MLP neurons of a small language model. Each row is named by its layer, matrix (gate and up: input weights; down: output weights) and neuron, and shows model dimensions 32-127. Each number is 128 + 24 x the weight over its row's rms, rounded and kept within 0 to 255. Numbers have three digits each. A neuron's up and down rows have the sign that makes its largest values positive.
Before each neuron's rows, "fires in" lists the words (lower case) most often at its 100 highest values on Wikipedia text that the model never trained on. A number after a token or word is its count.

fires in: "to" 75, "took" 13
L4.gate515:129098134094074123126169136100095156131152152098091162131151131124179089144134134168148076103149135140148110122116148144133162074125139133133116111123106119142092121116140114133138116163158168128082128156136140130115139126118144116140108098122142127092134140084144131161162156092122132178
L4.up515:160137111171155107127123151129104147137082161138200133134151106098123097109124158102146122146132124185146143178131162137104097129104120132156116134096139155093121176116166120122135118160147129169140056104100139115133090175129155105089115179119139147090117153145150075140118120113137133117
L4.down515:152122136121124099151108118089147133107123178164156158159110141243128119111154120114142103124111141101148117151108159145116119121079174120145127145135154113144121114101151124127105151109136093129144129092163134146131103117164129102126116144109073108126170169114119121160185122105119157144

fires in: "in" 48, "until" 5
L4.gate119:115114089113100104116197115141142116102125132091118104107119124089108064148148097158098138097116102156137115132140105109083131128116169092125103125112150106123104096129152077094094089120162168103095126087105115137137108106145084124128124156142128099149135113120158109160160115152149138135
L4.up119:091080153158110130156129153124139148168163097128159117137087146154059118098152129166133172089096134159151105084152097123147120164145163111114142072085125134119155135150100115106142123106135119156073184133080123130110142145121139128140104151133131083121142123101141110129093132141123118113
L4.down119:118106128124130099123127098134165090106112119168134130159165170171097150133124139094173116118143125129172087107153155107063109166144100121120157125155139146138154152128168109138085152130126090110122130134149142150126105108112076097111117127131128129140096136137094141119084122111134106156

fires in: "in" 18, "during" 12, "although" 8, "to" 6, "for" 6, "from" 6
L2.gate40:139116137190091161145133153125104124153152147121118088176095141142106081163122136136158153102090159116179140122113082107084156104131095146136098154112109144108183119119135128143144127114116116132103125155129107179123124120124133207118087128134095141140147146119167141136140125139111129149
L2.up40:082085129125124146107140115159150143135136105093136110106113125145148113173103174141153124122112184108127175114088107127146192151131132106132116104084108157143153154131116110171101129101114140127154136134110135154144137108158131153112118129134099154137119112131114083117113109124153128123
L2.down40:097146128119114144136181102134155115115160152118159115094121118125137113162118162152145120148128168114141155135110128105076099147167090175104117107097113138150129125104098141127154131159136126118134146165119186145127125134079089158084135104149139111089128110153110145161099127139124137095

fires in: "and" 23, "family" 16, "data" 8, "area" 5, "or" 5
L4.gate389:114129134102124134151135128137124140121100081132157090118098156117128122154072117169122079143121151135160124158123119141152099131132142140098114126156140107174099125133103097128117134136107111122133147086132114130095154121160135149159119123120142109136114153134138152166146190140172144094
L4.up389:084157139135109105105161103096121152140112135141139158141149122095096163121114121144124140161144179098132090120176144130136105133123079141123115144062154181131169188150127100140122109124155129108158158128142142133102127081139096160147131098226136142093092107126100101140097085105145125131
L4.down389:119100150107114166135147118138119151144093086146104136132088130162152107132126170150119160154114098129141132119116145138139095140147109120139145051160104118126132090118107107128099131130121144124113089131133159061100145159115106111152169148124160118136120131126165155151177120109137125165

fires in: "a" 46, "after" 13, "converted" 4
L2.gate571:118116122146148138129140139105094094140149114107158117147079065130122102147168133145101136110149134144161141177116109104112088131150130136156132072177134151141155145159109133170177171136117129183147127128126076095139155148090094180136117100104179165106141134140157128122156144117130165091
L2.up571:136107164188133166085104124135160126118141144150164098141117119136114129117069162165127167151140114063143119070111176159105109127152132163174116119096122182131101184101114146147082123133127159127103136123124103098130137115129142161101148183123139140119117118133165133103115165145149121122
L2.down571:113130079118159136127108163111115095164130139149155103132128110109083109152131116099183164134159083165144120139149127104111119110157157098159111140114116112121136093134144133102162116103122136180098128125123113109145095169138115080142144117103135085150156109144135153135110113146131149168

fires in: "in" 85
L2.gate75:123107085131129107149120141124094103165139093119128100123095176114145117126117147111133123098060110138144118103123135150087175131161140151114180115150112163108110120094138104143106119081145135115203149138112130122186114132149108151144107114087151134115150127080171122149118111165114144150
L2.up75:147161125081142160120172130171168093135111167131165116151130130084134116120109147120115145106110163126100088139117127116147117101131141127144116129084080169137162117131100111142144082129120119111137116099121125162154118143120173116133143143159170130118161160088146135151131082115121125105
L2.down75:122087144122095091096134134139080145142130126151150105164098106162092097129121156144102135095118077131164141139128148161165140131151117117148139080159159132123129191118137093114118110131115145133091172105118134126092133119122179108118049134118114097094150095134134136147132076159123161104

fires in: "a" 50, "each" 7
L4.gate442:109131103176127104149111112122133136086094090108127126129140116129135146120151164118129151100153093178144139149103138139077103125140142166120099119114129153132147123091143084127142092158150138113170126098110083112124077135121143116101104119166135114149108124092135068120116135158119165143
L4.up442:127140091181121089117140171120136109116147164134128155139131093181081158170131076138125142141153134155148136144108141126094162146150129144117113159119117154141116165140125142112171146121080135135119107101165093104102111146137120138127122117134143159153108128138108137134124114126109106161
L4.down442:137133111113124139139107092120118100122125162153159101180135127164117124113101155120134090101219131133122153134117118094098118093131137146100138121175185097114118144119171083128082144130140107126131147150122159119129092157146152146122105145117104166132113106126124118120136118148122142159

fires in: "s" 71
L2.gate548:118170126097125132100198132164115110151107053137094132152100130129111125130108144120134149107125140146181121112124105090129134112143101136156142130140119124167071117157094131145107123126127133127142129086121102138141130166167157138147093134128138100152093124118172143153129151130142158161
L2.up548:120137082100130138122153136156133126125107128103114169139109110120091169081129108169126113164141150134121171078194142098094111148163108069130156117128179121118131100132114122124145105162117127114122126111143144109158153110120122104152087114144148091132096141124091147124104113086123139090
L2.down548:149146160117135122123105125180155152089114183090155138139110145090084131100157115102104130145143150152108146173087129131130183137113160139137118134135114119124110139129111126106124138118119104155158153117131114115120113101135117123109101136115141118118154106104145123120128141170123115139

fires in: "by" 51, "of" 4
L3.gate70:112159142143105108147121112125099115117113086110147170133179113109142093128137098146117163118130140152103135115105123138128149119150154120124179132150124165148106099141194104142140083126121135078136161106085108138127082137103148117169107111126124138148130160127138093085113104108115148119
L3.up70:150118083129132107116121143118120068140120138109117140148127101106176159135109093160131149094108157130147163143078118083113100162128137106144142155143158130141070152124132182133177114124125127123152160113121121155108080098112127119137140134124134140129111211103114133121148125110117164100
L3.down70:153091116141136161139160077105133111168102150125090109144093116130173145121164135118102169116161120108098097135094132136110156132114101078148157082112099091140140122111114134192125128132097129141112122119166130151106121109148143175142179114065114148152131158111106122151115114103141121097

fires in: "a" 77
L2.gate387:150135139137117165157148134158146150128139132102138123137108154151111144165174147144144099112113127132134127143153129091098121176109102161103140108153105158107127112111095096144152115123130107093122160094111124078200131171166141123123131167125141132155122162149144116146143157134115124099
L2.up387:113136151197124100144135140135125117071115131107128109154170125165108153123141170155123107141110084121138100137128155160144155146157119170143114168080142159128115127112134127109123130126082117152120134146124100106114118153119135121166088102140097117131140082116126107132129082115136138138
L2.down387:126089108158128146151103093105096120103141154185098121130125141216097107110106103179139104118194162132136103114127118101124106122123116133112100141139107132134094098127132114119103122136177135167139113077132126138147115146140131132132131109141086148149158130151120106118111083133176130114

fires in: "in" 69
L3.gate474:104102144152096113134154080132113156091113149112116140098125121097146126151135125129087155125121154091132113118120089165138159168102104152106142153172136128108167137152164117147105131148154100110118117132143141107170103116114110143158101114118126126069160113124147101104143123171119129103
L3.up474:124112112106144111173180155151113143144133110069149063125128132093147144118095110133097109131132096124158132117080154150156123183126159143138144118127148146117147136109139095169148119102105108087174151097109154147172082156120157171141099093103079135122111084116170142120141123151133125120
L3.down474:101103115144148123107110144150111112127153117154123097160117127195155105122092167136123165101123091097103140132137161104106106112103116151170135115167137099132106143116136108118107089148118140106156167164147114131136142147139119114107087110129130104115155100117120100133114093145135139102

fires in: "during" 29, "under" 26, "with" 11, "after" 10, "following" 5, "started" 4
L4.gate129:062127130151107148123121104133107119110116141137134102068151143116128088143159129132147127111116160106147151168110122096064128154109102161168137074165115132136165176079164104151106084115151172108160173103118136109173139126131101104126131128101126165106102150114120101124133170144119126142
L4.up129:140119130116123164094154149150159109098125122103137111167117146164110107133171125110076139135092174124137134140113097135122089094151125129160094167129115116117149095108100127115152147129129124120136164083146113141114114125149117136109126111123144121125176135142124135115147162103134149085
L4.down129:137087089133110148123192123187128127088138095140126134160133142136094103123084159126207131114160181083153145098133156150108122144135165108175158131111124111099115144110101104101162129112131103104166144103163113157127110126134147089135129161101130190083098147113130139105148154133130133120

fires in: "states" 47, "cat" 6
L2.gate196:117135128154114137118165112165130127153110136111133083091128112103088144092101149119113144086103160091130112137105109135122127140115144118143150092153127155107137170152112107133128125154145162116146124081118103160122116108138120109163146120160138124118149158110168078124141110123129136121
L2.up196:124106117099131151065169120146120129136161099112152100126100093133121134090081112101149176082118139095088127101138100118147144087136139104167124096145135124115134131124136115147108121152154136150115186119156121119139128162080132127116127137134111123098129111100139064150117103123110138128
L2.down196:127118133094134143141086111172111160141129098174159140122149137140137103132128173167139107112111110121143078104168133132186075132121137100101130167139115121113151127135163125117122087166134179128127133136072144107122107158136132146069148151140119113114108122086134128099081120109133123130

fires in: "railroad" 18, "international" 13, "railway" 9, "highway" 7, "street" 5
L3.gate322:139130108137113148102145106128117160173145104129127132083110116116127199183145129119082160122103069094134100156121094135110114160139129140151098150161161128139129126178125088089104152105105150061152132110129083155166129090161141163186098140108138146104138145129155137129112125124130180127
L3.up322:187146105147113141149120154143108127151110122096148153096118135100099148101119148126119095088139096144115130126125147159099138125084118129109097140164154150141108133156134163076131150104120166130105133151162125162095121097107132139150100112147084138126140099132206142141125090111095165163
L3.down322:157164155129145119135125124128092154121101148123180138120140134156170099123121140116077104122158124143106072136159182170124125135135151080147118124123117102124134092148114079132124152097144122123150149149140129141132165119086122146144098157118114090114157124105097157163123172120120152114

fires in: "was" 93, "were" 7
L3.gate173:123144111121124150112150124176137158113150135123098121111143110123120124163138151155113116142118098080094131116141120082117122101109156117171085085211097133154113123141108128114148138102121124110131161129150124112105142127085071133144093149154185093152149092112160097168135106156145159105
L3.up173:102124144136124134122141096116126114115093141121104123132114145151142096189122153140190083151122104116118131131095114126135127097119179158110071139175095134117098089120122094143118144129138122085156112166126152116151122156136128141076097151129146088146127119152160145174160110121122126116
L3.down173:141137099144126122149128138141120166110095117181129083179103174121145146096109126103122154088092139085129143110086150100163108211135113128130110106114138149153112121136115111115114154064139095132157168111182162108117095120110149128145173109139162122140126151121147113102154095083117076143

fires in: "to" 72, "t" 5, "yakima" 5
L4.gate250:143103134102126125135145122144120121102135114063121135124126123150124130117159108154064111135119121141159147150100153132105137146105131127150133129111128157145107140129162137135103091125108152092114138132134137112149122123136116134167143125107151116119120163122173162131158120172136122161
L4.up250:144074094141126103138160095113129141102154089117110106151107172126151144175151064141116115141139118174143147133104099151119133133132139101136151157094157144144107166105161132142112100104118135115128132117115163126121127127133133155175144141095123117106135179089138136161126133153115140135
L4.down250:152115158121149133107140138076086133129146153151147152137128148145132097143082113114174179093135123140183118181131132103124120140141099119123134109123165151110139095124126096114140112071134083156128131139158122119165092119153145108164132123117097174149141141140118145148146106130138129138

fires in: "after" 40, "about" 20, "with" 19, "by" 13
L4.gate560:100135156151064095129145135121105159172157147137143108102130125086073140126180095134158160112123113117108155172185101110104168143139197143110089114111111139110148146084148125160119098159121130119115149098122137153123127122098098114114168101157126105097151113115116110139155121116141141157
L4.up560:154148141132169124117148104127169093113157141194151112109157125133134136129129147122083135111122173118151107109138102106135136114161118064156126104112097087119169183153114115148132142177097113120123093128164105123139107165107132172149089128096136111098141168139118099151122127108102172122
L4.down560:132125084127127119101161102151086151106103118128128152156133135148116155156115125089148151154124176120113117156110098109147134161113147116072152117118137127142131134147126162161124145125120175132115145111129092111155063163109139092118113124148107114103162123167159120099126124098095117068

fires in: "in" 86
L4.gate331:125116106115117102146125094152100157101141150186136122116129091104125095132123099161130117128127093134141176136161122136122106165109137132117117131088144120103107138106139119122079081138158133138107153096090150124180142131085143117137097118137116150125137102132096106152162145114129148112
L4.up331:130144130159103092141131153164113100195149163120134145167088141105133128076130100125132176142120155108102128123155149147147158156105149152136165118098101099120133078145124130155125125152123129110109060149114133126151104140115127157144134114092147179137115143136133112117107105143081105123
L4.down331:149133082107129119143145111141155140136175133177089113129122156128136123127106138108178109189092087118116115086142148156070126109083133131171118098156098100138122126122167152100118113119153113143093133133147093100142134152126138122124066150136130102143138167095114133151091146086169155139

fires in: "his" 57, "s" 18, "its" 16, "their" 5, "her" 4
L3.gate347:127156146142125085122138154148145112141126157107114095105134160143088148135129089169101130110128137152115120145092082089080097155147134110086145125090112113164118127162141080131139145155125147112112146113167137104150102145140092134136103146137157131128118171100145166146129140141111153158
L3.up347:133189102149126158103080169135136128131123104120110111140133148126088115122126095113126150122126149160140124147077123100105134131152144083139148131102121124172131098136134102098126142140099143082159149162101147136090104131155149123141083160110084149092104126120158141128134119129116138146
L3.down347:137133145159114117120132130141131137150154139115104112164114160122122144113159111123083112131119147143106097166050106143160167159127095119132152119123129131139096104136091136113136148141103112130160168085111139113143085137159117113109120144139119127096169115103122116134151111156080127121

fires in: "john" 27, "ground" 9, "half" 8, "johnson" 6, "in" 6, "golden" 4
L4.gate522:102159134140120100153150100122118146130115086176143139095126137153111127151131122156138124099112105113095114147150150127114134154102120175158206115097117130141145069142142091176136153143121138090133148141092084150170114125136086110144116145129106148149120156123114095130131140117130151109
L4.up522:129131161149101103155141091121129126130141105134115131139102140106103157120084101098093119099140093113108134148117169164140163165118159102147176147132116123135155158123128135116102120128123085077090134174076163154113143127116129115158110118144134119116194105139173134117128094136149123126
L4.down522:127116123158077123136092104120143155162110102169111093129073153165110079152142152106100135132107153124106105134110095158149139139129136138197134141109154112095141139147108131117130124171143141141130122128138128138143158130155135098086152104132150079165127161137114138143180096175160112123

fires in: "west" 23, "railroad" 17, "railway" 7, "death" 7, "independent" 7
L2.gate58:126109129141127104140129135142081148182142145132161123084127128114115142159124113153121118103139138103137145126162123135123160135108125109134090160112135111134115119150130102122131119164153088082133122147141102129118118137113116102106145077171158099099107127107132114143155123127147187125
L2.up58:141101126139117139124132126161140083130102151112158103152120156141102131131086104102105081110147116103115134133163118130096155137098163121105130140122163130104150142122110148123142155079112141142143137115123141133117150099074148111137099136111100108132149170126150071146160123100136190130
L2.down58:119107119107115126137093093136147117130152147132120104103130102097118126122154180137130061109122111144091150132128150153144108162092124136105118107161100108119093149172165199090113156133145136136147115187090142139124152085140145145150114116122121143113156180111175122164102164153143145129

fires in: "these" 28, "there" 21, "tournament" 8, "present" 8
L3.gate267:145148125136096108105121132113118113147095126134108151120169151126132098108151118105147082139095102127144132123130133129109157115159116120119079172172111129112091115151121131142117140158141132113129120118147174112157108153157149160090136094138108133119140097136152065149148103140155157104
L3.up267:106155117161113151159087123115153109109127187127120123116123129138148133143148166088142153118108160139115147147092142126071131095118104083106152150140150142162137165145168140134131085090147153139187099115153060159138147106156101100155154156143119152150148123153117134136128165160143104127
L3.down267:160151165172126148096132161131131135135159107123105146097129114200113132150115126120117122155155091123113125095157156144104130122123075142171109148129141121144101094106073103070110127108109124159136098095099155152133127141125135125087142096127127104143093074142156088088112128131126168081

fires in: "their" 42, "the" 24, "its" 7, "private" 5, "represented" 4
L2.gate582:130173134116135148147139099129136128131138133100127156123149139087090127121157165134136104105122112140103147151139119124129138131066148097140148141105123128152080070196125122122197167123128143141102125151158111161106114115134144142214122106085137147109140138139157128136133125109149150105
L2.up582:131150157112107160071171133107160124129135120111135118095118185111111083141093088119122118168134192098117090163121120171121165129157088120154157105118157136151149134101094129126142136111145145119131116143119156122095144137139110112113110105142100110108103163111139119128139149104108119155
L2.down582:155131157125165163112136140099121114147103099156110152163165120171135168137100099153083136144150144195114088130119157094131116138082120115139191122176147145133141124149145137123122106141126109102119153161149146110156093152156148132134101135109153149124141158155098128111080129117137097143

fires in: "in" 30, "de" 25, "development" 5, "developed" 4
L2.gate666:086091134116127131143128101161094151191092094120144163117105141150128096131153130107105136079139146119163124108126129169138168166142169095161154124128150103158118166111142123159081136097129101165111112082061134139144110146162164157202088141149124131095131138134135128143144138148152125165
L2.up666:112183115122085074148153137139144149175145084134100129114137096088156149160139122133163147114173133171152126144119125138140127129144139107128154123089129130122098098128067086194128127147148116120113116138149135153136085164154133142139131163120138135144085110138095125107135107105092134120
L2.down666:124069130130111126160102099149127075062149113159142129149110120177120125111105176156108116124134114121091149111127151093114108105151115131134131100160125081144137146108185131115130141140121221143161135112131133114151125134148121135130097132124137137121149143108153129136140082131158148127

fires in: "to" 62, "took" 8, "total" 7, "town" 7, "top" 6
L3.gate64:131074096140138082152174124128099127169112127146150161147119151098131107136119089152138105155133158197150094157147148160136087110122161175127109140107127144143106093102174155155122053125136183134097138150120175124122132134137127106116145142154140113135153185095100127144155104127119147120
L3.up64:111104084150094189102153125093088140177133110115152120129070151101150130139099117136096130140138102188145144163132122154117109140142139131143081141128178179157113097111133101153120115111122149089127103139154109159122110163123138156148090132112143122126136169095122102138078097132130132145
L3.down64:140088111116120112144167123106116154099124144169156100139091134207150157143155135126157109111163185132155136161114153138111066115123136095143145112108126127145106095064175119124116136137134131108177142075160156117144096111158117120089146129115137129125173171105141121157174127124117100136

fires in: "a" 82
L3.gate13:130114105156106136128143099130091137121105127113106103109127151145142171106114147097107153113127126139118122132128097132132148099143184168122073085137097183091110156146106113048144096145136130149141153125137080137164127159109096156183140112101149130123105139117090101153134124141081150109
L3.up13:131120192122100148117110107154123104127162101152114156142103156121094138130096131123121133130150139118119136127070139129092158134177116133120122084137132090114152175087151120119153157106135131172138139091122163087080146156109110137121118140144123159154131117127159106139140148146104137168
L3.down13:167118105149143146111126103123173127130152139119113060139103137197063134137120112130125127117157136142162105095135146125074131100152111168093124132119140166141126102120171100113144183107084136130092118139117142107126068143156113123150134133116145139133129159161141142112148145122113089114

fires in: "was" 50, "brand" 7, "first" 5, "bridge" 5, "originally" 4
L3.gate584:116121079122085130126198133127121140167118128125106088089093158125127116150163126134103096119128140147130111140091096091123104146108136134098154137172106107149152132142129141143105149153132125149121131089135103101139129118106070155123128173093147093139122123150136149147130147143120138132
L3.up584:128143114163137167108101182160152152114129084082103080140159118143164151108127124113105131089106124095107120122108157175118104153110125196132146122101142123156148113128137147100122133077121125143119149126091137155107167084113119116139142188108145130153135161137096126133136113100126147111
L3.down584:137112135150078115170110131162110132106091123173121104184088157094155133110131145141114138117132150120118154097082130135163146141110128122075121115118115102169128112130111107095102130139164112130123160141165154099165134141103147121113123128119143141156148125107165137143179079164135101170

fires in: "was" 67, "were" 30
L2.gate278:124123091144081130121120145147133146119131163096143153131119111147092148134144154164164147144114133070115115132107148069101128153126156145124122115115105175170118083112106087093161129149149125137108190091124082163135112146124172147143147122150146171118095085143121146120136142081131133132
L2.up278:129120112156118135148105125137168072086131179102093102124153153109114127119185116149158141123147089153098129137146110147133114111114103131111150151095127162105149129134119114147146163149161161166054155113133102120173141108093172131145125100136112153128118128142136147159115132095112128174
L2.down278:122097147139139131140146102129092166132139142198142137157108150047152116151110085104135114127121124134075100129123118083080128138126131149122140144159130139177100150120117104145093149119197100123137140134153149131085103144126134134123139165110148087144134147147151092115147117147134098169

fires in: "his" 72, "her" 28
L3.gate503:114165137179131112139193132115115142089124143124151153090129109110097101155125109162114148145097147161121115141106140112053092100130143142170154134127140132144135135129127137116133130175114142090113173153137141099109083152163122156154117185171105106116133118136129135112141165126126148140
L3.up503:138160104061126133081096120085121141097122145125175140143090174148128099132146161167138132139117166127130153160164087103138142101104128141151118153109128160115130129145154120130176073129105132125099129146155143129082122151142163109127065144096139124101143148139107106125094116116117123167
L3.down503:122142113126175161113162145100109120124113147117102144116126099128101139126156137135132111170113150154095085156092176132138116148138136116113145136122136148155112122104135129100166109121061127139129148146139151091158078143180121112102090160132131164116110158126146100114123117170141113105

fires in: "was" 44, "became" 18, "being" 9, "becoming" 6, "jacques" 6
L2.gate449:117109131132148103134162106124113111140124118118155103117100140108124080143146119108106074110083135092144131116101171114126147114132148076121115125147134175106101112119107105129145168108101138100132143062146108113157084151082071135148124132096156132133086109091139137107123143152098132116
L2.up449:123135151094130171137124136198135095076099106117115144149122126129114125142094130167120114164112079135115137110098131118105109143120106163090136124164135102151120126095144142110161147119158116147111158115164133084091160138137131156149110138171180161127130141136100140120159125092109137081
L2.down449:132107136171098100089159112140123155120125127148190108148126121122182106120169139134112108108125165131102128134131161135151121152130142118121156090115056116169108128145117105141136155124142147131134122118164089096132136104102091130052143145086134120124139119112172123168144088115132117168

fires in: "later" 16, "father" 11, "however" 8, "southern" 7, "smith" 6, "further" 5
L4.gate207:135078139136092100103187130150093127159146135096152121118115134118154184117143136127121144083098141090135127100091140154151122125145132138157161104076136155095140122129129137154107136150142127155141124147104094115134071106120093153117133140176131100110146163100148127117142107131132145128
L4.up207:120143129115107089092148122122132125141097143100106101120141125114168115155156132140134152084138145099158101114070190172145146116126161146146169155126106170122135094118151114131115125132126153154141154146133092131154131091113095103077098140142132113140145102124133137143147152136125131168
L4.down207:084118112103109117181175149145149167111119131117130127095151152163144113129120121122094153113130150132122090127125107164169115129111171149126111107114090119131129137132109128134128153135115179196119120138127089106138109078148130179103152121142114163133128159120101115128123165136122100092

fires in: "a" 53, "age" 5, "average" 4
L4.gate605:135144099145144106116147132131136124108166101116114125123162144133091144178099116129135115106143119157150143156122130100104098094141142159142131137132156160144132081142155137113142130110130118147103101110141152126156120191126128112182093131165142111145137101126110128135196147141111154121
L4.up605:121120111134092119109116139092133103146148162131179118129128135149095146145141110138114131154135123120108140130139132099141132180173162149161168132132135152093123125158136078135064132129154125098113168136163080165121133146128117064141116124071108181120111143146118129119123125104084116160
L4.down605:105079089109115128107153085140126160117184160150099114138146123119101130114118149117141098141191157108100132124101080126129157099165140127107152137118137139132121142143173094107145144095151132091150123121103151105103089125138124094088148138115101127091156128112131085127093114156139110153

fires in: "and" 88
L3.gate657:116089119140134139133146098147125131148153128086117147101133160135080104124123134161137111129063125135151129169143103157106126076096153094124117150134134141111126103116136062087153135162124188145109158097105146147178137102126120128101154081159146134141132162139187110126121158140147134100
L3.up657:144134135129172141121144123097130161049182128130148125127076102168129133123142154175108168138105104186149133109122117129171124078134120130122141129118148121124127054113126113128171121088105123117126134069127140154132114125112126102109113098141137120133160088160090098116127184136154130134
L3.down657:109137080129131097130107099135135149137140116123126094116118152103170117110124100119124095139124139136121101145110098143131161104147110152161131153141174137107157121096131114116137078128123085101134117142118131137172138094135134078128202097085137111169122097118160093153166132119140153121

fires in: "years" 22, "after" 21, "against" 15, "by" 9, "year" 7, "again" 7
L4.gate167:130140087130115067057100076119099152129113153165142104133139101090101157155150164146124162086132098125087106130171106137135127154161166142136129099120167107154135105147128106146091137131144138136122126118124106136131134156132119182077142088101115136120158145133160126138132163107125150114
L4.up167:133142119106110144161132128137135142172162152101128168143146089169132134187135150157137129117130144124159101071082159129129138134174088107128150153079139141087109106135150145141163126063117167129132178130132124174104144139114156139145159112095133156118141133133125169098114103124110116139
L4.down167:113103109154137101123118118132162156094147114135152105109114153155139107158154142117180137120125121120122124191122134125135115139136115146112142063105134141142116168142142106111114136107179167136140103115109107103109087146106155115136180152180103086124135102122110142121088106111179172099

fires in: "of" 25, "medal" 7, "minnesota" 7, "japanese" 7, "medical" 6, "medicine" 5
L2.gate183:063117107115133122106138149155091113173118141161128147094122140112137109108147147121151141112143159135112088130157148148152164094134152128170155102078130107132135151126169113116115137126148160126162093159067132127170117122165173106129123090110095163133118136090156087114122112177101150130
L2.up183:139141164127121102140097186128136162132116142134151160145112121091147111120092120142143120124122131117157087078114160150165143114133177122125139138124116117173144083124160113163132097139143136126143133120121163111150107151149135125110132126113145136135090134134096087092147092129139132167
L2.down183:120119121159107160118137120138176128130096107130149171102145145118081120123103178104117108118149089113099126140160123130130124149083114140085117122131089112143152139098128136139136134118135100088129132113168096124179136139136136072154135158138164093155114172126109129072160146140140155119

fires in: "a" 65, "activities" 4, "among" 4
L3.gate12:121094110134114102117163119124101157110133106085103131130151083153107132165144080112126115115152093136117153106129100084151112115119103126165148111153092135129132179136177118118157126146177130115114101085116121122135097168153131144104151119114111156141139108146164101142112147109110122155
L3.up12:140118091140137097156143092143118115138154100149160117147115180139157086148158153122139113146099104118185108141114116125145143132172122137116085112117113151088088146119123099154131150123118118116105156110135120114160184158119128070134144170154134149158143132117119111112116117130097129090
L3.down12:134108102128126135116108113113088113092109157134129097170146130207086144121098094107120153116185133163122084106136116069139113123105154105153176148159103137127148121150179116118114167093125132126148129126120115184092090131149125126149150101114147141098177153133131121097127116133091067162

fires in: "after" 46, "at" 10
L3.gate556:150120126143110142110108131136123123089156135095168126106131146140130139142174139155145125104121115144103116092114115111144147110085120125145135130114126128104123179070172160160126134120095137117092148071127120172125139120177139137161117127145114165130137142127141137124158138125123131141
L3.up556:124142113165121091136137167153148133120112127092147138159150134179176105113101145122105127083111146156154115111108118134132155143152124143166122141111165088119111111115141140114115118112135148119099118125092168152088115134098123167133166127101116097141147118122148171183125138124140158140
L3.down556:082104118151137109055150136081190124113170128144122127125124116154137139142177120109139129118091168111142124119159115143090152116130135143139133102132100134115143122088148180092125105130127119124146134111111111169102141129129107121093108160174093123074145143123096121113137133101179138117

fires in: "was" 52, "became" 28, "been" 7, "being" 4, "becoming" 4
L4.gate466:098145112108128135143147142150127144164108155137116129090127142161146159124147139076184111095094132097140123118095134084126097167148117086103116139134099118153123144145132153133147171125106137147175092061125107114147123124113152150110142110109151088132140143121143139182167123111112142137
L4.up466:145125141098097159093150109115085161105117119151111059111128117132132124149164146097146131102135119091098153129112116123118112109162162156154132112132153093149119122089130121112134147091128147120106112117158145118106100090130144142119129124160141177175119102079153124144140129134148146140
L4.down466:120118146148133131155162135096124109123139143130152120147102147031142132153119112094124114104076147135095102098105139121128121152126152124131101096123102127110128085139086087136103138146128063110160135106147054094135129114108123152104121138081124139146133109157122096131163124125133079151

fires in: "this" 35, "that" 28, "his" 20, "american" 11
L2.gate476:138153134142073149095129100122135158138162138123134119094122143103096157116104187164100138123106097112088121099123120101127116088116137151113173153103127139161129196174131135134154125157102129084118143133121129135139121171117129181123141131124122133066114123118141122119134105130135138064
L2.up476:122158134123141162094131116136133102085120110093174161119113129128156084117147119149154107155123129128135120160114151107097088142137142078129106142149128158157135122140112158142171162163086141107114137150124152141103149142095156166134076159154110139108084098117152136137164117152159095112
L2.down476:102127137117152140129120165117088131122064097143122102102117137081086088118119112151127171150091171143142088140071147124139094125134156114092119100163123135136127133118141115136107124146121151132127113127139187090166118158163158093114113138128121133156109138117106092111149122132128122124

fires in: "and" 63, "or" 15, "but" 12
L2.gate254:108142073169122092103152145107136135137154117147122115103120102152131100109120104129157088119118077124122116096117120120126127105109135140132155093149158161140117086134162128157143150136123162101094133107102135140122152148132147131187111140130150181129133166122164098144162164139175133143
L2.up254:114160135163115127130156133097135122153159103180120099123131146113126116130109144154102113129157091154155131151136132174101151148096133154126141118092159125153145106077128150184097137123120135150139129155108149163131145163140122133147114155118110134114157071124166152136110159126106117109
L2.down254:115131108115136101101147117134098162069117088135143133127053118040113146123107137128116136142134136135136090122149104104147140137126150115142165134133127092155154153123179102148156148141120095093113113169133159135124145123108129077133177120124183153175177135138114070158154137116141108087